config.toml
rope_base = 2950.0
parallel_block = true
init_std_o = 0.00463
lr = 0.00194
final_lr_fraction = 0.05
dataset = "wikipedia_en"
MLP neurons of a small language model. Each row is named by its layer, matrix (gate and up: input weights) and neuron, and shows model dimensions 160-255. Each number is 500 + 50 x the weight over its row's rms, rounded and kept within 0 to 999. Numbers have three digits each. A neuron's up and down rows have the sign that makes its largest values positive.
After each neuron's rows, "fires on" lists the tokens most often at its 100 highest values on Wikipedia text that the model never trained on.

L5.gate485:447526451483498520466408541419488487507500576573496496505440418468461538404575525518540516575593419447431510433517529548527444528526432509454419491464535475426486470472488470642496496542488465502542468487430522440536462636509511410385403474503429492543443472493543435474493495429383542416
L5.up485:550500538586512433458516449536493499488473475639544483520477496446507521404551587576537442505536459425441477521531543435521510593528446512508547445489545431474564458466446537509583412494512437484431514429574492503542484461512527517522548480438483472533470551404571548511598478491483444575
fires on: "t", "et", "ter", " May", "v", "n"

L8.gate583:399449482519552394548461471521544487526461458536494584556439532501546486508520466548486588505528455452549568423496494434445474470526493555481463557438494516466516430540536510562448565627498495558600475400510505505430575546436540429515465482442472553503486496449535485464499426440339523547
L8.up583:457488452445536444592448424542516480523546495548507471502436622515510433462555505580507488443517520535537566447439464493548532416531556480545413585445487524471536445568529461496503480534486508490501415486517517441546528423511449450507484517427490575497411521500540486404436494548458501515
fires on: "os", "/", "d", "eb", " T"

L6.gate608:420544477534513492466433474462508548541535375555539429512510518533480563575455573494422524469487514434517517425542516572521473496475422523402422580407558507438576495445543470628446482487591594472489542469465468551532560629555498471496423439503472555549386484560578489475554571522561549452
L6.up608:437568481636482558520522532530491448490478494585459386636532531469556481558438496539460487530517482468525409570541487535511540467551529482496472507439500525546489494460483490542550479542545474466466505501522582560523504441489446497515522495513534535589460481519579474457546494510529505495
fires on: " de", " De", "ord"

L6.gate193:374399399554428477522404489567427456532450447522458472595550468477488569480541541533586434495561484438514552526590486575544454536459380465524462472446460489459459468495483429524493455498577518512498638511521535490583521439500497474472509546484472551465516603434501427472411539561528513464
L6.up193:459475513523535459504494491621536480538460457511450480433555459535503504550535590531490440446482544467521500523544540554464541523521491485494536579546451539492390599522563391417576536426570402521452499500465512418516514460491526487561507642391477557593484537474456420490509543497630513562
fires on: "-", " l", " un", "ell", "it"

L6.gate588:387480417499464586430497512431498512508556521463477505498479542618564570524516457428524400528438444577515568475516581464510432500489509454483589492477424436459630466539422529466558466535414570520447449461488459567497484521551529548479542506508503473434537409436476486522504484568381446488
L6.up588:495536517444534486687495535473463499527496488530462566451560533490498596524572520518544448461509447516589604508526581445505540492549445469477480562443529425483437501490460512471544505516517551505437449605494437573548497515510446512465540400419512418513464456532499410530505431516558462553
fires on: "g", "ug", "t"

L6.gate387:498491459498442438572471552441485608483443485473444472479556525567455417543480568498513440551592574482536523427514589606522516535464502522467446532526465552435501520459463497544470472574480586473524508453536428532497603579507492527515526508514391509470407444480564457518506486588419539462
L6.up387:522517444524472471496506549523517549463393568503437498480555490479501469570443486460435465497551571448518389519506503501494575545491478502549530482638470533545531549470453544498505491529503567437415512480539484523468555501524467558533523515517442568520397443530645549472531411509473459524
fires on: "ord", "ition", "le", "ew", "ern", "pt"

L5.gate471:489545494580555485524481517507442471481589481429458505525483450458585481516500544516506421617523428472536483465522581518488437443478567443500548445460541530420594529540512580571483516519477430550537549368547508527648530559479539432548513451498495521462507490400497433531484504627486523487
L5.up471:414476534547429443379447500577515497523568475520550501481595443488531547483464449437524513547500550452582481475479449508542542414601480538496504510563466533491468393479463490443511438461438542500533583513449489472508503451539475505525537471508463420509589499468510562501486533510478516475
fires on: "av", "id", "b", "ath", " b", "p"

L8.gate566:486425439477544390460510496511466458475457513494503608510501569430524551491552560559564536429531426536506540445517560475535432543542563411511455602498513545519501498545534444504353442476552439525567480445523541461473438504505546523504573495611470465516538412448516483475416504548479510567
L8.up566:566532462561445434545529484491420566489459376523517518586413488550504516502479517570472546505462468448485491437512550539544598458482586426429526567544444529551433458579553531552460473422464479477509507558473431514416559467428525526430524471578470503566485431455454536446532497472499595453
fires on: "est", "ic", "port", "art", "ation", "s"

L2.gate640:434509485650502480466410530487437527486490575517482564454540511426549511555472501496513417415443475544500492567473534520625532576540447400409458471528451455482520503427453534478520471463457494524450518438512583528482468474460492486601572467480483566467497537518471549464578502567505502563
L2.up640:461578474533472442553449477465555535389506408473495494437494474554471549494584470500481509440490497575623477533451591461543400520485498407478473477452447364473525429425408520444445489493443541519523551516483464568437490636455497532555532555520436472493467461424496521486507490496558441510
fires on: "g"

L2.gate355:478470443572547507528470558512548448501554508429450517494445457498473558545485543587541425536543453484486538482561518568469423423443579537472513554488511554571541365506457443491560450483602466434475565361430548570512508519574512547585542564438452478545566562435588549512506468459426479489
L2.up355:527563514546466510590539553404564457444541537474470452492479497505419460540513524528550385483496386519484428534545519513585498443488453576454495540443457445592542483627461585597511513419505531509425456425424517530533581449452592531502492549539575511559612467454487593585516479472461462526
fires on: "one", "ore", "ative", "usic", "ale", "ake"

L8.gate601:453472545556362479570469588409513514459522459519538522505487502465485546490571527483572495543535447518480506539592476528460567463511431510436537490534535417437570497540438421498447434538505565538416553468592570583562530547624521475462419502477530436555563471456500537430467498591461543492
L8.up601:492418577499460465499513523343539466474471392553501445530409499428509478504536506503490524535501526517577473489554381518444585420528443529466509481572546365503551542547442538571459521507481491522446579514576494601501522480607530501498488535422509464470580446477470560471471459510545459486
fires on: "ess", "pt", "ist", "ed", "er", " to"

L6.gate33:481505396553492516500481639439541526490518544450442554547513428556485557584470505490554422461541467460485522392495487523516428446519431490485552500524505498520451597463449474507472488454458610440485467510461468459506540507500643443508439451541489411453503568435432507551522470538474492441
L6.up33:549525509534514471453513636473585495492415561442453536553477456581548566539472511488552458506486451429543456421485493440453435455569461552479544472505500512529505532463466523440543530449496625485471440518445518444508483474439528515411397473458481425510575531458459516501553469555466476400
fires on: "y", "th", "le", "'", "ure"

L2.gate406:416513466453448546436408506555457424415522583487521577456503501524438474532503528442492470610506464451437531454533477516579385581501457500494501453494453564440594502489487489518621442474468496474544476504569502595446548531489522426543486390560353461466470458388508525511570418455440516445
L2.up406:472598469424507487501484547507630474444503529516526489488508448430452514518460473461501427532615524493554562402539423527474531440475529475459485463636456465532455502604580569451548466540528494484531492513586515526484518543466528376575476337504559485593513534506493474497550443437555449516
fires on: "ood", "od", "en", "ack", "and", "in"

L5.gate188:436397488384532542505471542529546505498414564503487435517471503497550567568512446523481462445549553547405557488462496577525536558506521478454507519464392527501542534540475508409473510511543586513493453520447538517522518526514555508463383486518529527482537542522617415475510512575460471539
L5.up188:509463565464489542458469548504635519428516538550520515482588449605506420492535542460521573546500435400453503505455564536413530566429522525612481424506431396598470553503496531538433454554517600601578424477449504419469441569476519484558528499518463501537460474440446510589516480498437421497
fires on: "l", "ig", "ad", ":"

L6.gate373:481483484551585503520506545419435495409477458513479498503505553532559483429537509500510479480537490453553496518594511502512471431504513505497410490528450581503532417539394477546554483528478517482575490470514529570496523655443411434550395437475475414462557499537502479525521512657484539508
L6.up373:569476461606559427505521558538522452538508529551439551601487530528530564522472511528553327462505437471510471513459492492481485497532499515410491514424438472448557542519479493501555525464536472543483508470497521454545490415576473483509526444479464424499537444463497558559545505540516423453
fires on: "y", "es", "t"

L8.gate334:434545535545386533565453456414576520499486457585498418483489491479571516585461528499513519515517542495621599507507465553531585576561458453399486619537460465452578482511535502509443504548555521496473533448533532480515485481520515482550385549451408590440532507476547525452494584599454506473
L8.up334:508517546488457534551581485556544530460502480453588480496505436581464551497544559415469478472468524507485594408403524429625548508490513461410471567593433412428503523485538549494506547559480465414434499561475474468474476491528529512563441600519394451516502543465514509411458548475499506476
fires on: "g", "n", "N", "in", "uc", "d"

L8.gate81:513517501553548529506449585444507420534508535484470494539550477485492513442465511478588428444530416501487437509571510486477441438476501489481480484512517523487490544453562469586448514430502554430474545489377492466571544602496483520452455370516405469488478547529442588521441513523509489491
L8.up81:489469491520514498503564470360460524505433528500459500563509593486529499501551612534548393524563536433425500482531507487472486479540452489416463492472443473538500456425364428532495508516460549457426490483402550448575648521512507449492437479496383525568424477502529522514522575553486478471
fires on: "y", "e", "t"

L8.gate445:505559487529556440499442625485454450522494579519547508471598494503609529447520528471505522489421449553554566458541522623498478554518492468495426437528434517537463504409468527466530429498474461469478536455509487565524479502425489406511415447531515387395524573492379496511459514610488543425
L8.up445:472469486440597452431534516457445547488367507637445463527476423477586567515619519553539372467498453496600465523590581459405440500524454457495440433552602539540470545471487561551509541512560515561460470496515514408504479521492522454435453497464413509469537575458530464548503502478493607517
fires on: "an", "as", "y", "o", "ey", "ay"

L2.gate162:480409393516485478500437607540477501478385556467541553464402545481479545521554412518459521491542482461469525470498476541530360551456585510492515625597542538411512486545592603505443457420534590536410431468472525482561573539492566494478449528498452504482433545518562405500490438500482550525
L2.up162:474424456474564465487493485422567456443497445561588551562494570481604468467439438542462579503573448458434527461489454430468565555503546541502567535533516499526515490498512577583393463485481525520555545471538382468435537539444556542513438549590448540513515486504543516602482519452520447590
fires on: " comp", "l"

L8.gate407:382486492472519606476559484521504545488399556502599535513481468522413498545501464577466478500544562480442478371495466494518485541555500570469493487551344535404545487496526604584497426521498423484540523535492495499521541507475573435559445512485476460472474443465531477455526589534539506413
L8.up407:447512526486404434517479509399534440439480597463520557528455515447511560585532536588518509509496491434406540546630528514481461528556536473428533507521497500523436538540593571499447538539483591508441508487543571486462584509458538406585449576451497545552461472439514510497468589519488499535
fires on: "n", "i", "in", "en", "pen"

L8.gate129:387482407480504500527415487464484555461455464432491556475477488490465430606436416455413424537515511481390542461448557522569494584552507445515448418519379577431523499469485459522479442488548564497562472541566416489463456525514484449547480493436460382508480481410556444510555535463453520433
L8.up129:512438401493402469433451507558417442444540479517461478516464442488558414560468418560529371560533510421475546497560450545582516544488493495486438468544477426497498532488478521436423416534569478441500506536460545487502617497493561441570584503593398447528528549492607515527557515468551546517
fires on: "ic", "i", "in", "ated", "t"

L6.gate403:495483492458442475442486524523455479474417418450490478505523470400546556514548540430476589500535522543465562558451559484440530476503516471478453549510462577484498459582460500543520500450543474521596515477517501555474635521492453428520491485529405560441545524524569440471571472538494575441
L6.up403:525507514500398479456541514499527512491531476497487529494587496484447443563439422482496505454549518475507481490470460509477571495452614543431556558517466625437571490598567507485499457501457478601450532559537407445547531470407582529417481556527605491567543485486638434511509432471444490523
fires on: "il", "ad", "le", "al", "b", "j"

L2.gate570:399528486599518444501403572471428468435511502503436536416511489514488532585557463404561475476459415412519508530542562472480443515463506470411519510524496475513453460517547476446533510539572558478492404333482444511446486522487506471572476485495461449426463465433624503501521420632446536494
L2.up570:396532537579507548439404480546412437471527401467404493430501452476528508577515409448569495463497521455490469499587570496521498529513499440396523501468435423493501509513507480426559512483508564530540439476529435507486466459513549465513529368465479434466496513475557476580526415508314543470
fires on: "g", "vel", "F", "I", "R", "hen"

L5.gate544:517446481526579567582472533524467442526509498555529454437506461505510533555453486483540526512528552516450471585466586539549406560549489561502404567566529506425497532491530480519514520472483466563500519482466456512497507468407502527547556415565492496476426560500532512463490431459546402478
L5.up544:442499449553557546550522580583482548506596503617446528536536462553501554525524511557476484513505441435525484531449538491549412589463566595430485584469506500455503573531519514461574536512501486569578418473474484473477501501506585544500576454621505472451543516555517489553577467506533446467
fires on: "ob", "ub", "oup", "o", " season", "ay"

L5.gate120:442461503535504482460326520446411460485519489485587543524434454481476536512409464567564594572635534420429556510459476566520468485469468543454476548516425536517519372539499513602392483516505497479479534420517504496546517543457560442496420518525483546496482457463576509472485477510503461419
L5.up120:503443541495487496439438464482439358573506434493504603468460429509495488523402416510582533564597590493451488549502478547571580484476508629517463551506447580534550460562507584515450566588443429540530531517495486520543502514453464409398484569468426632507493455575616408500471500483479509483
fires on: "l", "ur", "ap", "ist", "act"

L5.gate41:479557346544537447511381484480406593453526448546485429536487448487508473485551590457461514484441549522503529359461474520513383544530471529516477473458540547421592446504501444529495392481525588526531474516466473564483510466505507573520480521487435499469516328470472520553499477617471516503
L5.up41:523465547478472462562472446476482577460491510366569434554515420510511461543533512453452403440469442513484493536508484413524571539472576403469518449543516530504437495532440506405519489473497572498441605550616385417381522555548554554537556444556484470562580428483471491471536475580585519594
fires on: "ut", "a", "ber", "i", "um"

L6.gate397:495395545542459525597488545544398565509488520505456555476581505477520473485506535510508521518496539551539438575475514578576556501441468473537534566468515474484504474453438545423532525574493564390479532502509488558541531393446431405518465500474419538471479527483560503557499528447552440526
L6.up397:462508565524471504540535471597510637482539534491573513620476582523534558480494502417460456459517512642525524422425543445521482600532541471496441596550544431493579533507451492524472418544519558489515575438603481528394468474517461509495492402557514501520466484474513523523591539583581536564
fires on: "ar", "g", "ated", "ing", "t", "ag"